{
  "num_hidden_layers": 18,
  "hidden_size": 192,
  "num_attention_heads": 6,
  "num_key_value_heads": 6,
  "head_dim": 32,
  "intermediate_size": 768,
  "vocab_size": 978,
  "hidden_act": "tanh_gelu",
  "norm": "layernorm",
  "norm_place": "pre",
  "norm_eps": 1e-05,
  "positions": "learned",
  "qk_norm": false,
  "attn_scale": 0.177,
  "bias": "all",
  "tie_word_embeddings": true,
  "parallel_block": false,
  "extras": ["capped logits"],
  "init": "uniform",
  "init_std_qkv": 0.0323,
  "init_std_o": 0.00539,
  "init_std_up": 0.0323,
  "init_std_down": 0.00269,
  "optimizer": "muon",
  "learning_rate": 0.00742,
  "lr_mult_o": 3.0,
  "beta1": 0.95,
  "lr_head": 0.00801,
  "max_grad_norm": 0.5,
  "warmup_steps": 200,
  "schedule": "wsd",
  "decay_fraction": 0.652,
  "decay_shape": "linear",
  "final_lr_fraction": 0.1,
  "batch_tokens": 32768,
  "max_seq_len": 1024,
  "doc_mask": false,
  "train_tokens": 239300000,
  "max_steps": 7303,
  "dataset": "wikipedia_en"
}
MLP neurons of a small language model. Each row is named by its layer, matrix (up: input weights) and neuron, and shows model dimensions 0-191. Each number is 128 + 32 x the weight over its row's rms, rounded and kept within 0 to 255. Numbers have three digits each.
After each neuron's rows, "fires in" lists the words (lower case) most often at its 100 highest values on Wikipedia text that the model never trained on.

L14.up32:066127136110108124086154148132111130109134117094106133127136066145132197129116132115101116097131091153114151142131133134131073073134096210135096116077170172076154131147133155135180080116134084138098099158182199114150119101119156130106121119088128107052137123133145130163107119112200155075109104130123160134105074131124170161122125152139072074125079164117111105111119056130096121140121119077140105124098109113048124142139188115138151127135176054131056145120109167165069109147104069125202106139118194093132046145112134091146190120081191121131167100148116132152168162118109168112
fires in: "in", "by", "through", "of", "for", "to"

L6.up240:130154105120099188119158133099115164121070095123172094123126115104100125110138152056100177129125074129181121147177161149080118096148121138148124100104118053141165113097173169082145148142156146117099112135074116165204146158135128106087180155150126158126186062086162155080114118114119130115150104155097145085121134116112148155108140198092118142106118167190140121120165131107132178196135150157112142131106123115104134102113165115161069138083144111145151102128192123127154116136164124077197157147098105138154107106186178144167148125110221171100127129080130151078202136069131054170
fires in: "the", "a", "his", "its", "new"

L6.up310:110136092100156135169174154118124138117091169148157137076098186171121134229151092111150159179102149127142100106145128083175076159135088120155108178162125113109144133138132159136093138060123107114113111143190148131112105084178139066132118108121161168104121063171094119185126130156159060183101098110121119198152116147127112140167141122130181129156123126085138117152230098099126143072161107126064150159133171092096170111124111184120118150135172139164146109131167124153159120094126069109124132189163161182093098132140105181131144080129114118171161054179075136146110125125119145104
fires in: "would", "be", "to", "could", "is", "should"

L5.up101:156197120115070159079125138113132097129152143124169137157099125117187050094186096073098108125111173140116157147121170118154128163132139161161092066145181088175148114133140145111077147150055078067136119131030134157180145167098126148158112086143098082107139142153108098166120060097124129125101141101100198175145178106191136165207140094131143134129105064131155116147194128086096124143142119128140102106076167165087120126128121150165112175124196081128204153092087117112133106121173123139130148102109153141115100101104117121150106121145095160102111140074132150090125105105155148137
fires in: "is", "his", "during", "after", "was", "at"

L7.up606:163167094135134127117127091108135133147103131047092138085147099132120185131100184081121176102140113129127187154116205120072173117143083149151068140121129103096151178183148159129101143188151149132121068187082114108163127149148190106123092103110169084139095126113189063083114096169099131159170161186137134095127101129176106110126189133080204153167077148130144168127126083138095094104146107190116098134064167121093103116142165102164164143141128169074183162110138109122114097083147078124134124129110107135114106133114137117151125110086147108120124172130147191084120161124065081126
fires in: "became", "worked", "win", "won", "weather", "within"

L15.up733:107064123155158159107152068156167138162151146126128152169104167170117081135082150106122103117161097121105103127107093106133156166162109098142182086161131163154125066154124125114091106093176077096121099123143152085132107166158076148085123154090057179121071110085156083130174179094164144157103094149173129110168191094115191115147118168127124107119091143123178077108124094113157130172156145095133119081157124068165077131188106077123132171087148146141092165129166149128197134120123120062144146142174108104124145158201097167118091131103118094101146185157150174122177080088142135099
fires in: "an", "any", "another", "anti"

L3.up89:143157087093118069214105181176126155127157123133131143098091140125195080159091124111118134157096174159109152167192121123123117121159101151201119139061128178110089088112149131104174145135089069138122136117125081103133079192145113125107154103114160067098127088153102139097126068105079152081142109205075099118072126135135151137158128046162110132063052084136156132125102130089134130161138103116098076108093152137142130126136144133099122139077117160161183162091141116172140156142149129066186188094083132171135125117123151180123112092111119165144122150135129200103130138109148144108
fires in: "the", "new", "other"

L6.up47:101131123121081157178141090120132140140114121164097112142186137160114142149140126096129081128075077119179123173077120103117172190130109095191116177130092083138100103124096181152158193132169094135140172131142137130105165147134069099093125092191126136133162091106113078108166086162095120112161126142148119175083080141170085154183179094145096134136116140157146087128176138102149162202106122183185161066161134136166076118148047121093080147109114145092176072154186145152126107131140169076130182074077087140072102098121142102143138190116135156119102111120117140120109118136113148165
fires in: "new", "gold", "consists"

L5.up126:124077148131112099139157123146126128175113136140167083160153119175108155114129117102067087091137085168133187089076172182162100098107126102174194150089148092123142095191077161085155169075141065164166153127150158121118153110156076102104133095146127110067110116069099104111124098133154149089137141142116114107093136165162156142166187145135088059098127173211122118124157131144149119167088148171128073113140188081154145115116118119141057090100139129151078102126207137164116131088098194087077151123162174110116143137100159099108116135113135138109106115141086133131111166088124137208
fires in: "national", "new", "united", "university", "cooper", "john"

L5.up534:167122120118113145127154139123090149064097136134109157107125159152110110185120152080169135137160144052116106109184126147074104107113192139126103170156151098131065091138147122127086203176216099171168167133156121094108120107125080147131131114108113210139156138098085100171121142130152099132125132113148107105129152103158160119153184129101121114144117123170117097133083130125129125189140074074143079182167067109059087080065189146132085148094188144128102140197133120123155103162141117065131132119090059130139103115134104197127101117146085135128133106143116188132093075145117077140
fires in: "all", "that", "also", "they"

L10.up397:119092152109077147093093098132195212159118123113136142147118048112136130207131117142090115067157110118189169103221130116072147177122160158147121140130143091101123143092122166164120129141100141116067092167139110093134185147147116105126174126117129072088131075095097126141093099152122145116081140142113086141079164193138085138118149176178160128128105146142161065180120111118153127068090167105110173107082129141108126104149134111121130137125067111148056167121106139129180099099085101091145136131221164138120142084075091150156159177136112169133148129086169100144103104127145126100
fires in: "to", "of", "born", "in"

L5.up622:161132115109168123125100156116165073093178069098144101126125113074146143075135111092125085134082236149111137140114175136132110133116129148160149085095116117175075097132130133166153109116152164097117163096130081132146086186132083221181159108113091141115184123114095095130071073070097167124135145080128145120147061146133081189135180119103141111123148116134148116077182177121118148143174180125138071098114130119141131157181120177180153144086116136158125103117160130153092118140123193171145109120111132163130105140155149173095086122121204114061150150099173112136171096108142134089
fires in: "as", "at", "under"

L5.up112:086142099149070095169160125166148121169111156134165102108116145202149174199142184124123129177079139134131097114120098172162158103137159124122126125095150072121145206162096142191091164137133140090183127117147160170116107139118162133090096152125120106069085111158097150123128106080091119165168136166004108182159106124095148127177127115089166104121096128139160136150184106078139147106172119146119137119094116156113146085117162104135078066140161151132144143133175148105122147196147106035149117131189079127149117115171137113161122093165140090118133070114140121132128104063128082118
fires in: "used", "use", "uses", "using", "worked", "this"

L4.up412:106143159163162135167130093165170119120107131141149133116129123099107122146093179103129091128146132179150080076146194089166180120111201117149136122167100106076126135125170192088113120177170112173079089094149156173072127132123085137071105197132132121158102149155164119155167182150148118182144174086115112139119164139129154156139077124107108148100096153119127132083046153110077125104157106112117065117112083140121173168130128127175180086146158126071126073115098122150102090076146077128162138191093107093157068096208163121131155100135143128101108145120095112097133097174111150193
fires in: "years", "year", "career", "found", "foundation", "around"

L12.up190:165147151089137142144098100137059166032093175145098139115060150175115091162110140139132137148126126084167116156097092075106124157143153103193187131177147150120156091163152116134145175195122100100122143153168155124098104178106144133155132143153199110092092105099118122127137115156156131156120100146078163080075166098182100074117152134153176139136163135092123141169121155155060167059108120149102122108118169112141150125075057089191112188134156120163080123157129122141137127150089111154113081100140092068081105111099141155076148110123114139127149060150109102059122122160114147172
fires in: "two", "he", "many", "they", "one", "several"

L4.up497:122197088106166071175141106155137097093143081147108077115096120141136171154126107104119094179090081127077103092108103145167119118120130100129100157096167159132120141164107150140112091081155158145114100145145201143116149170174153068127154136123155136144123090121141125123100121115109119128096140147134145134111119084121050114134151162125155155142120069095126180156172145131106101152158140184137114120142147176148164113075131122095137134115146117121161179066118100097170153162130085166178147143102133096065181127155085094168080110154063138143185128174176203168093160090208196038
fires in: "to", "february", "council", "against", "between", "announced"

L4.up488:166207168146141085156137089144106115111092141166140109134184112136086127126133168143043105144104068182174073140045091112115089119156095138107141166199143128107101095155085178089104076093150133145118163086179146195142156136102045106132079120133090161087113122085176094109143098165145144149151122141110155104122070189139081146134166169121140133158126119150151140136125166131173093152119123203160104101091142128114120115147144107129118124086139136092100108123128147186146088147090134067086171140158138138117129153109116154162103112200157139165091138099104129080071136147149057143
fires in: "united", "new", "university"

L3.up322:143097144140074159137133064166126071162130135164165119069095164098126140103090121129080162140088112101121112144143088128121086093108115153127113172151183094110146098134102182091092173060132127128159132144106086129064097110139105118079116125155157145164139099149099163172133126148157113124098117211172153134131074149113140142223171174191149097107119125166131118116175114121108127071129084097136105148149143158147128111147148193146099195152134135160067154127130091129210068130149117127114156180146110132052158103155148125112144067116030107108123097105103155160086140122143102171
fires in: "who", "that", "he", "which", "they"

L5.up658:094138111136119046165071110177157175140147171141191137090135159126099114129151188102157171116090053141162093105139129092123130156077120089129133146134160075122124102132148152120124163155088198119133088144165148138121165124131071052070109168135168096145132133119088136148138094192129136144159119112145170172145113105101120114142192125125128147134088183157113112163107046134167075139136159078151129119150127126152092079121148152101139168117054126110100114143210114069146096155135129148131127093093139117135092079161099124180145140129065068168154065135097205117088119121156143152
fires in: "one", "they", "more", "this"

L4.up279:111181206123175129167140123148185153165089103151126123071153128095174110125138088150165166113126167161140155132113149109099130122102056159175122105121116107124082141055148152134195125121073119161052193122111107105130082184090174165103095119094123074108127126140180104129101043107095158149167115140093056083119172146172148214147137121152144149144103153112143151093108165113100121077076151144138125150098113118162105173121139152126169143106098115171108173178171101121111103168139106117148092159152152162142082131098139133105156073131087149122111174051100107095116125086120118110
fires in: "the", "known"

L7.up597:105108126079156172128103124101156123097125117184136115138118142050120064128110152119104078198148188171205142126142149115089130105123134166139080125100159124101072158161080104153121159101155135123154119093091136048080077106122113154089111140106124088109168160105138159108087099130126163146125152126130196154120155158175118166125124138121116191080064179111119111114168146058130184098182149072119102066138180097065160133142164196179132080144114122120134160110101147163106156147112103117102083166122147097123143138169185129143121099096116135064118164071127174103172118081134135132
fires in: "in", "of"

L14.up757:134075128163077104108134054158084150137092066137116127132098068154201166092145125099122093116160084119186151138145152069110098144123182161142094117126172078080141114065125150113125121131095074106130105164068135169111118077119090128053142106140120123109121090124208140156122168121192134159140092061112140132092135144102134095087140162119098084116119140083156044102106098173155137184080080067093196129139147141156126127133136095145080088169139068112137105158074137159112096119114101119167097104165146134111103150112124135135131105103164160147155206137140146160137115134150170110
fires in: "of", "featuring", "for", "from"

L4.up641:143119141107122170058079128177162093153108119143184107110199166118147133099122055117128132131168126211158149082104147165136196122100096136114084103134114121195087097111080172098097152076101122141167115144107157141135201144109168151126122151106117144135157153139119091125132080075116177146046179103113210106097140114142122137148101108080150083107084120120089117101111142161124172146162114062177116090087167114162116161115064107118102095102122149161153141099151117120130124089172069109120137127145140199108138144123134096125159094121148103179152158150162175195167182167152117144
fires in: "de", "deal", "debut", "death", "developed"

L4.up555:141116053131117115119136161070166156139185128103153087092135183163169136097090083136096141086116097146106131106143134105147138110125122165141082137132147133136102096089137116143136123135144195113119117138072113048058125105143133119186181171119198119132174159128076148121117103179148141127121163158059129154137170147167148158109190156151105132143134135206140082138058127074114113131148170116106118157124149154140116097174141142143132147129128185107132178138158074110141076089091104149113139136085200175076108155113148138147096113121124126051109172129129089150152173076113171231
fires in: "to", "at", "satya"

L5.up610:129136143148044171138187128140110094126119205115136113142123107116092155115107119108096140086137121080121159136130128118152149161112166115187123153158153148136191079161115096189134167132125050080144130147127188139077155143113115046099124120114074077071107137119181152112094122105128120109154056120058200103088119170111116116113165108163140124152084112181107072130143107101174172140152112109131181100137172125167150089088142150170103129173169127128064107119110153146131204052147064132180101114153115122142106109106110122091181144073123162090142139143149141071138125134148138138
fires in: "in", "of", "from", "for", "during"

L5.up425:156108062109077157098121124128159074084113124112158073119106123151153120124169109156129023114102170139184188121177122089068133162141125116158125144109101112133128133114121102071153148156102118152117153180054095117118140130107178135117120163094105103116138131174161088159111117140154173133117103108111153145124062156167124164205136132101147178119049101150147127144104097076107152096157152148181144101199135087112106104165081093216157146120150141124096100147116121153126138078143153203140126137121146080133070193155148140125110139117086122067174156091161136147159104068163158139
fires in: "also", "first", "appointed", "from", "apps"

L3.up631:128113075134121223113133114144143139122122144119121122191120186100166095101130161150174182178080122164136113192148184111141158140164121145129127201089100099112160077184165065078143118097120107200178089162100153110106153155130157139111117121115104179139083082182122093137155151094160127168098100123134157129124108069161127119120141157116153150115106068109086152120092141114129153102215096134111074122166131118173100196146082096132114142165155130141123099149099096118100127102194110131091115097157128125134075161159092116181134114063130126128120073145086155066083121187132089125
fires in: "had", "has", "first", "she", "he"

L3.up273:120158156106095135133113099132111107093113068142133112138154125122169134187080144152133207149128150161156186118187116128091072101149111111123168010142141117076104083124087175141153159094179144102132189113095162139186137116145126088097152088096085141119112134112125150135130110111116149159153094148133119133167122129149154148156176095103142098164072088136176117116150161095138123123141101180126115059080069132148091172121147145103151130127121153130156190112203152118140167192183077108083181096122138133106087064107111164159100118137146170208054092115140121119105129084129104115
fires in: "the", "these", "they"

L14.up495:081109099127176150158105185135136103101111116105153160065113095150094054123115162136072159070144110097121192104169198092123114088177135124173181054116134178115149100100104175155178110095136099108179084124127159133121137131107126141117150106137088204104062146118174079113149154134088167160120142123159142119161153137148082101091085174119145109135077184167156064126146133132108086117121122039143192123192091143126091128145136153139186131101160131136127161087161105167095124154111120083126142186180107091129150107180150114121081135100146130102122139130121124116199133094148088128
fires in: "an", "any", "unanimous", "another", "in"

L3.up596:146142125059105071169146094095165076135135115089098114138121137123076091139102121064122166180182155084139137179080120118164130140122065150102173167046137106125152138103100137129083133146104144157120161097095121122113213105110140071133136132139162131138124052179157121087102089098122184086132151114142111128081088122155119118160146106152097126105077139110102131110073129130125171147169088144125144130141075161119157086189137202111144154150123097072110158130191187142110154108112174170133161092141163175155140069162172138093127087143083182135109178080104120167142138092119173160
fires in: "other", "united", "us", "two", "usa"

L3.up1:156146046122148140087095121134153158184133127122097106157104142042149125146114175086151115148095137087165125190130176064107087162147144156100131140083101111176083104082108147114119172134197136183160185094136117141152069130120073139142172143045148150114128136139173062117107111146127140154075090150126118138160175163129088128131144059064130133165134138139084141114227135114137125120125139064131123121098179176138114147134153130150129129102119125159190063125107161164078160174124116112138086096143150153122107135142119174122124108102167109070119209149124125091149132078111159121
fires in: "as"

L7.up720:195128111128135128226159099079131133139139147155115119108143094172152103140118113140087104161209147081091161147132139102082101148099119108115060125109162086131085113130117172134109056096134143129111073152146104111136108136167170131131111130150173102149089060188116161169131097087093082142084164153111153187132147118177162218093163164145148101138081126124114131087178125129130147080107133134156157101185139143094080084160143155111100139118069139125156132122153132113204149082161077126122137192088142152072117077072133135145147165180135115119183099127104130109102111075082142153
fires in: "became", "not", "to", "could", "never"

L4.up554:127123130093118106160156134176171108123129102142098148129116112082103135148158073116118154116117113138099048182159089103144102196097103150064178175135117138106110123116132178115143145056168092109087149118133175072186114168076139108095141140075121173154152132090158142084189114042157104124106092107172091152091075142171124136159138108093170167113123106121098095152220140130169158157157142164112103177160120165127149137117137194108153150165136163136144118091146143111140083190129085111066089043125153106087116103173150136140144152139165120127168100160121137075099091114095154114
fires in: "be", "before", "being", "began", "beginning"

L7.up129:092168166090121108125115071141146138092108201106145145130139144091123130092133124043059247156104115135087163120113124154123122184162080111141106168103133145099128129175171075099127150146108180161187126139171156130159134085117176097113162112123165116116142100137104106125181076065137076127106153179114127178100137124147162099148125048141117148127161134114140126150197094102067091159114094154091151144091053130134091147095129113148107147127136110125160148171122141164141147152108044123147087117102100113102134141193152109116148153155130141091077137084148186068129175110139101125
fires in: "on", "young", "won", "shterev", "win"

L3.up624:117087159122119126109133171102143160104108149092149121142142118164088116130125095039137131113081136076173170154138099124123136097179093129114059096133154066130143085105116107091161110094141147142095156128126126136136116160146102088105168124187104148133131042162147139093131065098145112109096110124103131155123112085187128100151199227114134130102106137191121094089136081099096128196170141158123140085135137123127155128114149110167125106135123118110138139123149160153160112163174145018142209142146102164154065080150138157154127075174144160104118115146111169081174200151174161161
fires in: "a", "new", "an", "his", "age", "ancestry"

L8.up525:080094189133111144194154216125088129094138132080134170111115114179103105100127096096161141107167090095139165186149125131103052099127145163164132115111121115109147128124095117132122075196091106145116074127153162129141052101075144105106116125154130128128090113118124120113201117157121110179169089117123122104117166085120112145154188163109088110107115087150125144100147048140161159137102072051104152105134140149161127113170129143137142101122095111135108074107146151161109067099100087134153108068116151101135158141144138187161152144130112095169253161152099113135162093137168126182
fires in: "of", "for", "according", "about", "including"

L4.up607:137168078123089074105128144150109078102144176117158116091135089147139138139137229092120137149111125165159133171167124147065132151142089149147123124083131131051105110113155091161128129175086176095139109169118100143075174150134159115137186075115195124122153112118124138084123107144159109153188123142116102111073102120119121199154185092131179094106103168156150093111098105122084127189137159134110126142124150168137148154124208100074093091126191145162174110119153140076159084103121136132161136154120134168139093110168131083119062055154164084186166086146131173138108096097143106169
fires in: "the", "this", "them"

L4.up361:166095124092157155105093136158157140096098096143124129072144150081152082116129117133127118131117088107163099126178145129126107102133126129117114106120143182103113066082135137133097207137161116188137162081148098153196152124115128184105091087118177213048166139135164106130061098118142170160157160134062121161130134196118143146178155046110128157139069134117149126113174143098124127142135167149172138136193128154165217160187107096152171134083138128160185132119113127135099131136098122107123037098170172138134080109166119141139103096092137114119118132101178167148106115117164142077
fires in: "as"

L15.up316:091142121126188151168091105183117173153104146141159093132142136151186166098117073091161101097193153057119133120134081150120120120156158194129122205183141102126095138133092068115123100135056102141111129101104113086130092134112087108172104129109100111154082148076106083167113108152181129150081117129105152133082193127143123135174131136099097125113138124115126083128013087126100113107133108097166112148164151080163104125145166141117159120100106136067167149131137140129203151111198082169110155122054073095130161142152128135140123101106130107098171170151103160107152142132164204137
fires in: "to", "due", "could", "court", "country", "since"

L3.up704:107108152044111125120088124144089138122158120146177095152147155070127068136153076095181106100121050159141187154136145105105097150182101124146129087041146082163126138064129153169178133152127126125081114168055098093166118171147162134072136132124165094124142157183148152108112111143152162129128120139114157087127123141161128173139125081115063133064094115112175099152131072100134160134057151111086118107083096111092115122112114130103098136056176134140161064083062095110098152188139100109166146133131119122157085113133164184099147125153090149143161110169139110094176154154135140135
fires in: "its", "the", "his"

L4.up707:119093149145142074124108185151120140142125127146161148126147199063088178130126178119143103193159171065105132145141177184144118180117164096104151092087142090107084084118115109149065169171170144224090165077094176170132081105149134174083146087094099159067171065167208116113099152128148123166107110165109153069121152107145075093120141156102172155143134149111142109107182097109183148157173128124119113087122129096165177175148137114160141092131157142154084107135138156091125170112145144086106111097149121106125119117148120135117125075099137085180145178152169134135145133099132136154
fires in: "as"

L12.up265:112136171211139114125143073132113142110133151115148144109095118190175155089126144112138118131134120121167125133099122137059074093127116156118095074091177121131120189117135128105183128150138062119161094097145152108127138094099194129083102160103122104085119120131108067132131164178172132197168164086156145099047171122098167124187084127087114163105105159065115114138125103113166110146120064112099135117067095141113076096189146110131103136095109154110117185160136117133159165113120138179115099111139089106152174108129147233156127125086108100184143184106095150173108157140102107189
fires in: "before", "still", "about", "of", "little", "unknown"

L3.up714:196071087143123154083138136130071136212107162085127190117142181137156124186135122153144175140123132146149114137063116092133104149134187070121110179162130181084165086104117135080116106092144092181144086106112142093132142120122147186135170129149201147157142156148157138076138129095090149143145125086144121080130070149097108116171111152108089147103116062084110109110158121134051162097193138129106153120092177066080076142142133074149122154142148104140125151112145106096125159126117113082099100161143176149167097098148110187133071081123133165111137090110195130086083105135129137161
fires in: "it", "she", "has", "total", "scottish"

L3.up566:169129096098124125168148149173143115099089121113134182099108105092137110137145158068091117138105096077061090151101133122110129137071118153107096114119197141152136148114113147138136182156095036089122135123092163107158100119092070098127142121109194135091155131072206155083167178128129099143132121146139106185098146109183145080106085102091125144164184119193113132158090142147141167163116110109110136146145142166125084129099119137078090186147123203125169091129150110160064135099068094147107118138139177117103101129158110090156164101171137144119163132168063165121121139161183180055
fires in: "was", "were", "are", "be", "before"

L3.up463:138150109122154099105123082130129140130122130146120163109095189140139157132188066117128123071130165091090184137124187065134127184163138133120081120129075130105181113091125124131164148108051139108095118058052120166130197157093160044143130150136120133124145121137156081198143117074137129208122143175083150162124171119161178126125075153121169112143059064138144124132166099100116140117122125107146168078083133115176072142112130148124160164126171102070165114091098135131096159096110102109098126104100109146128179156112145101118141177183087135126087156148163181109082176135144122109
fires in: "during", "following", "after", "began", "followed"

L3.up587:104081205120130139118161134093109099124131150135118129157143074071110078095096085131124113110103144132194125149097164098121171188103119143151078133143062108124086075089126126147130131115174087129097121151102176120075137206145079060117163166129077065082171129110177155115122102051101164088114106110122175181174138146156109150139188175143147140119098144151148075117137147111104116146117158107134129109102185145133140115157167128106110129150142104142082106149116195130090137119131117064193155194159124150133078079127144147133144142161101092082111092144157178099158088051123126176
fires in: "of", "on", "only"

L5.up430:092113112074138191106128154123125097119082158130129063071174137119138108189138144064115102147095130073086149139137180111071072122134132130111096119111125157115129116111175158117087114111098110075133114180082134117131126201145097094138134130123138116152123135131108084111096144117119150132100151140087153131136146142155193180184165051160152158131082074157126185193193102044066116175123114178170151120124134148148146141145091146132128137119183149123177135179128088127114121128129159142108110128140157139059152096095121121194185130083120130102118112161152162078131126160087217071
fires in: "was", "is", "became", "in"

L15.up389:109056090126100137133117118135168210102124190145184136109127155161112099156102144097146163191147179110128147121124146090100151119196130117120119073123144090142159077183124100156147101157132121095158119142183141090111129115120178141176132157096133105132152060154138112132146121149123120180088139147123121190100078144161142129100137142130161116112164152086073104142175135115134129080165192142132148142136107098078109210115065082151108184108085117109122093058134087139129127142133088187107158144180158166109114040132101166095176142062151162191152115138071128145067133149129115111
fires in: "had", "they", "he", "have", "has", "to"

L3.up23:126124159086172115058140129130155132142147117126156103134105161152155146120163089131143158114137084199155171155163141148148135116191062139150098144090179079142128123083162141142225144146135164151092115111083142152105089190104104093141156126129139107112173189116126123099148119094121157075108104149139092151088093113169109162100083181138156142147126155177131095105082074099119155155115151085072086081113141122090144115188173137129126124086078177100117079158144093187098111132174129080112174110125173086146059102155197170097135103130136186055117126114189111107142115170141121107
fires in: "his", "member", "december", "their", "an", "al"

L13.up656:137130132084135133095150105149127133082114109081135163109071143195097138121096185109127149129118110103103092160139101126087137045112201143163141088135117135101103145138166127073138124138197108106110088117153115206152131143127079114148142162117113183063049168178125158175152158104109143177090109151127117115097169143158132135134139118173098113144094119127167137128081123157084107149105115142112172161167110117198162196176138105141153225109181144158184099155171195155132072124114133087123110073115095112175122107122085072135107172127085117108183172129154124121160145137146135170
fires in: "an", "for", "that", "any", "many"

L3.up302:100137112067101125141112135123118075171135149132173096150128101179124155085115137093120102167064113144106113137099139115158072177149120088147105159165093131077139083109131158092119139097110140209150119128166141152114065100149111093157135169124161119151123117132176106107120142157120138130145155124151143123212081136166117137108155181146169094120125136165112104102145129128139127120131167175141190091093184165122133109137088083146137201163153093151132173132142097102180074118115087092170086181113186181139110089151170143099100029103076173112155093190151105136064098100081126057
fires in: "to"

L3.up356:114149104106197046127162123099140094152182120121157087123094145102135109134065123111078222112154098169134111156091092132164142151125133160161098071151152125112116174105152161141118139101119112147087108168101115118066089122120096087114111172133095141130166020167161153153116132107145183110111141214148107174115121124131103111166141128156137123183179109150161095117085087110133161135106148133192169090133141156195131135145123155101023140101109164099109116114140138078150118179132127085106097176148139157105103118146103143198153081107080156102136147085167126088116144112155140088
fires in: "to", "u", "uk", "up"

L6.up514:124146186099101159082142054057130097144061155135112150145119142122127094144147105104139168142186145144152153173116149083098102108159102110125157117155209059127116088107088141130187124108161099140121135127123200097101088112189106160076136184127134111052115143155152129172152164135104145136134125197083092100099105167168132200102109108121139103130093121123171079112197154103106117146110135114093161084147105126172113086088132074147126101090116151109116111099110093119107124189174043098140160139115092111183113098091129184123167095135104161142167111147163098094113191160138129128
fires in: "the"

L8.up738:145065123112104147107141132162129148117086131171110137136116148095116182166192124121087126136121163115203131168146114073183114149062132111102092159113188145126182120143160162139110133052142032108132112100142157136152130139141113169061137123148115108098112160141135127141136172103080170170152151123125093140118178139108143169199060123170176116134113052137122099128172040121138151158150117126086115193130144104102159155136108118140168097152126186119136093116138129151049101087092145083129141162162178108131142082133111134145142101183133105109199094108118140064094126127110170069
fires in: "was", "be", "before", "being", "he", "been"

L4.up131:132084097104114151106169106124154012142134133172165112139122122143147103137139078091058157183086147096155120133155118136159112146147117156115074138151174125138125126129144141145207149161122099146111203136084138170151156114109144145085137160164118116103102157188112076134094094111115149063090138110140181080129092077139139186142150140119124124159114109170161143109102125087133120145194146084200109152074174141125140166165152107192104140090153113183085120150182149113099129094150081135177100130154139072133061183161163103095123095102159165123117133154170170082082082101134144120
fires in: "after", "during", "university", "under"

L4.up471:093130072090126067151144167115144096156153139135127152108066157112105121137039085154137117211177097112140135154149137148134124100157129110090139142094123101139115119093088116115086108111167137130123155170148118128127082088169095067128097202183095158129139039151073128125120088128124111117067106210150108139053166147140149148119149184158166116146112152131156081157132161118172104121148104064099154124178102144160105135153150129161123141135159148066136153141115160159164125123138058134125185166143148167107071117119135110125160112114126144112112140166148042091154073217122108150
fires in: "to", "would"

L3.up600:161072147097091214136211096114160120106165144102134089155135153103128123056150140139098106160144137105107101121142132129087142184172142143159138106110130120062187125120143066128164077073103138062149088142173079082171104112111136115144158176099085109153127124085160099093116101104151109183046165104149100139115130129147107255108130161105156143135117123163130124162156054122152174056142130166086102170162147110145157125164114125177148151154079162160142096148149105141089128144131126163058081071135120111116085124167143119135113121085146098123137174133140130117116128128103133109
fires in: "also", "first", "approximately", "early"

L3.up223:158127108122139178105147127172120165108142103165136118168117134144165162115089104155140081103124101232089181096121186105125155150150090128167051152148082117163141131117110140162121131121193157143099063151082079106105139128187169062151106115127204132107059142102159125146117147129146145169080165100147097107121098219153102065114124123115127087158085137150097110111096185108131100093106173109153135097181143123201090165125116130113120139095130146133124095091093100080154105130130048117135128147132199106071139119173064095130101143160140119090105128106110156117146137155141175165
fires in: "to", "de", "australia"

L4.up168:230117161120069159123225135074127165131090142079118145114108168127096132142090167113166117131160092075135065125141128098065146211146190107125100121125115136079134159184179083065113101124137072163116073134130080138167107129172176162102136132171104130134119129107118157158156186110142134152122113164132119107089137103142191102053129117094127133193123113139112159123153113129124110107209128135100111150201137103142090137107171134113127129130153175108192115104139044115140158130159136094146140129130084106089097127135124147144178095112099071148171143129179126142120136129098118166
fires in: "also", "first", "career", "other"